python train.py --num_hidden_layers=12 --intermediate_size=704 --vocab_size=32768 --norm="rmsnorm" --norm_place="pre" --init_std_o=0.0 --init_std_up=0.0346 --init_std_down=0.0 --learning_rate=0.00151 --dataset="wikipedia_en"
MLP neurons of a small language model. Each row is named by its layer, matrix (down: output weights) and neuron, and shows model dimensions 16-207. Each number is 128 + 24 x the weight over its row's rms, rounded and kept within 0 to 255. Numbers have three digits each. A neuron's up and down rows have the sign that makes its largest values positive.
After each neuron's rows, "fires before" lists the tokens most often just after its 100 highest values on Wikipedia text that the model never trained on. A number after a token or word is its count.

L9.down282:142146131127095106100146136146140125101087107088102122187126133127104148143155121139111098125146136104108131075098120146121147110102125147154116165131111166138113128090119118139139116131134144100105147142169108147110132088099114129109132137132128129119178150161109090121135102109116144153134087142165096077134122144137135146145139100159123142081173127109136100141120114141148119149153096150121158126133132140146162127121137132080134095153128156147134124060142103129128111095123094065142148163127065121123112116094092135145177163120175155135088115141081105048139112125160152164
fires before: " to" 21, " –" 21, " medal" 5, " at" 4, "1" 4, " on" 4

L2.down187:160106113116142148149130133103117120139103115136127156115110127130119087160096106152121104109106117127136143143132113116096152117097101137148128130169167126135122115130057117134129161134133103123140079176132075203130113111131167151118131141125153088107135131134101122127113127143108132154159101118126131166137133098128147084122163112141113163153178158156102153134107169127107158123115160190123137103162129113164154111134096138119132163111129118119131119147109137142162132155179123113135142140113162115108168156100142102100146139100135132151142151169171151078115089145161147083
fires before: "–" 34, ")\n" 10, ")" 9, "," 8, " –" 6

L2.down155:109125119110133131173151107147123145154151120096107132138173125104104123121094158147186115127169116135147125128161102111172151115114116114169129087114127141131078133145138132097157085115154134143117111123146105080100132129134126171129122162120149106133087149124123109123102089104170113122125137158114128109159096141126064144139148109158143156132130104125120116162150127122113130131114151121082122143123142129128123113107117118111102135114129147185114123141139098122176141145170099101173156135115130145119142127116147105148138136171097208106123159133147117128130121094100107098
fires before: " –" 22, " was" 14, "==\n" 6, " also" 5, " is" 4

L9.down124:139139110117146137130154109104112158142169168141103125120126154105119130122127113146105105109174136116122113156097147136127112147146123111118103114129141114170139142152185103140146160143134147092160159135119154099127107097121138126117133132099147107176122158103141141113125129137156122133133158126105126153085117115105113119102109148124156140151124093169141154153138110093122112138092099141125146132123066117128115160137143112115131089127124173082111107210135101121155107095134124153091090116163133099159103110134128137143140166064132104130160125118099156138130126178141119111
fires before: "3" 29, "8" 18, "7" 8, "13" 5, "14" 4

L9.down677:118167126124148153130195161155135138114115147120120142112111131144101134142124161144139146161113127118159124172118111125137158137085131113128127124099116095086106141168072153182126139152170150140106119129110112092149126144134120103139159113144136137140139127176113132120157114143101095118101092147159147109162119148125110140092128082175158074164123110152126130138170110142140172130105132111208129103101152087127178136142157155128139191101119132080115128065109134120114147153090167133153128141133134101132148102144097144111146119123119097084150152120095115098162125123133115110
fires before: "14" 26, "15" 24, "13" 7, "12" 5

L4.down163:113150128148123130139118153133115117089106127091142163121166132124153158134126128097150075172136122151114139143107108103132148139144136181138121165139120136078106126176085115134104115173138195134129132087131120125131145113141122120150099143148104094112135140149105115111134154145119089198083112115121175062105146138138138119141142124094084152139122136148100102156098180117131155090119105103106164152082163147138147152131092144122133134110140113129125108111117131150157108126112089105116129120198099181121149140118123107122070134179107099099165085142113145156116132139104168135
fires before: " " 34, " in" 14, "," 11, " on" 5

L7.down55:126136114127132155136093109064114078146131104100119116155176093094131114142145115158123105103076123140105119142154137141109122122131114156156126149126128107165123137104120093154136105141124112091123129117100109094121138143146129120107100106126139116107128127123137134156124156097149096143187116135120153152164148141152133152108112085094130114127140159134138123106135139165128076166151133114082119145084115114081106145116118120119117107138154124073115166137158122143119159186108132162147112120153143101144129098104106202130084094181070114154118109146099137142146126137115144165
fires before: " are" 16, " were" 15, " was" 9, "00" 9, " is" 8

L2.down367:142148149114131129156112140141128114091103128123115106129124118077146094116118101107072114121131127107130120151118139098121115151118138168143108112169106114132121111143255144126134128118110107078113139128126119154108149130129138118135100137162123145148121159156160144169127109127162108102176116117121099135109154120125099107096128149095124144143125130130087168122138084130129117129117109114154103114134102147108143147114085106152139099131129125129101121000141124063138116138080140132135140117152142093137117129140088126118116097106150106132126143107107122078129087116130149139
fires before: " The" 26, " It" 13, " He" 7, " In" 4, " On" 4

L7.down392:127072141110136127121117134091119112153153158120142127093142103136105132112100123195128103167127132067146132111145136120126082139130129110136084105119145102190151144116135140129118161115101130151193093099118119141116161114117089141141099084144142111114129109168090131105127076085129133174161133108111161125139111129078147132125134092115145146148163133140147159149143131184124088111128149118140122106101078133126119139138106091162189124065136165133120166137082156099146137114129152146119103106145128136140145156101081123128130124112120103123123100123104132088099121175104100110
fires before: "0" 92

L8.down44:106119144147143143141133145132167092125140131123113108134187101092148095134143176119104122122102152139089129132168105120145118116138108143126087146115119127129150133114091142134103112140136133110098145163149142144135110113161117143113145070136108131103091120143116129124093141160102152083132122159110116128169080091121173179103087130159136114138186126122132146141093144079095160120115054143102136103138120134108140112109136139118120160118083149124153125067083125147127132125162129147215094104114128155132165136150112127132100140142131128124130144158146158147123092129129145159
fires before: " " 55, "x" 4, " on" 4, "IS" 4, "j" 4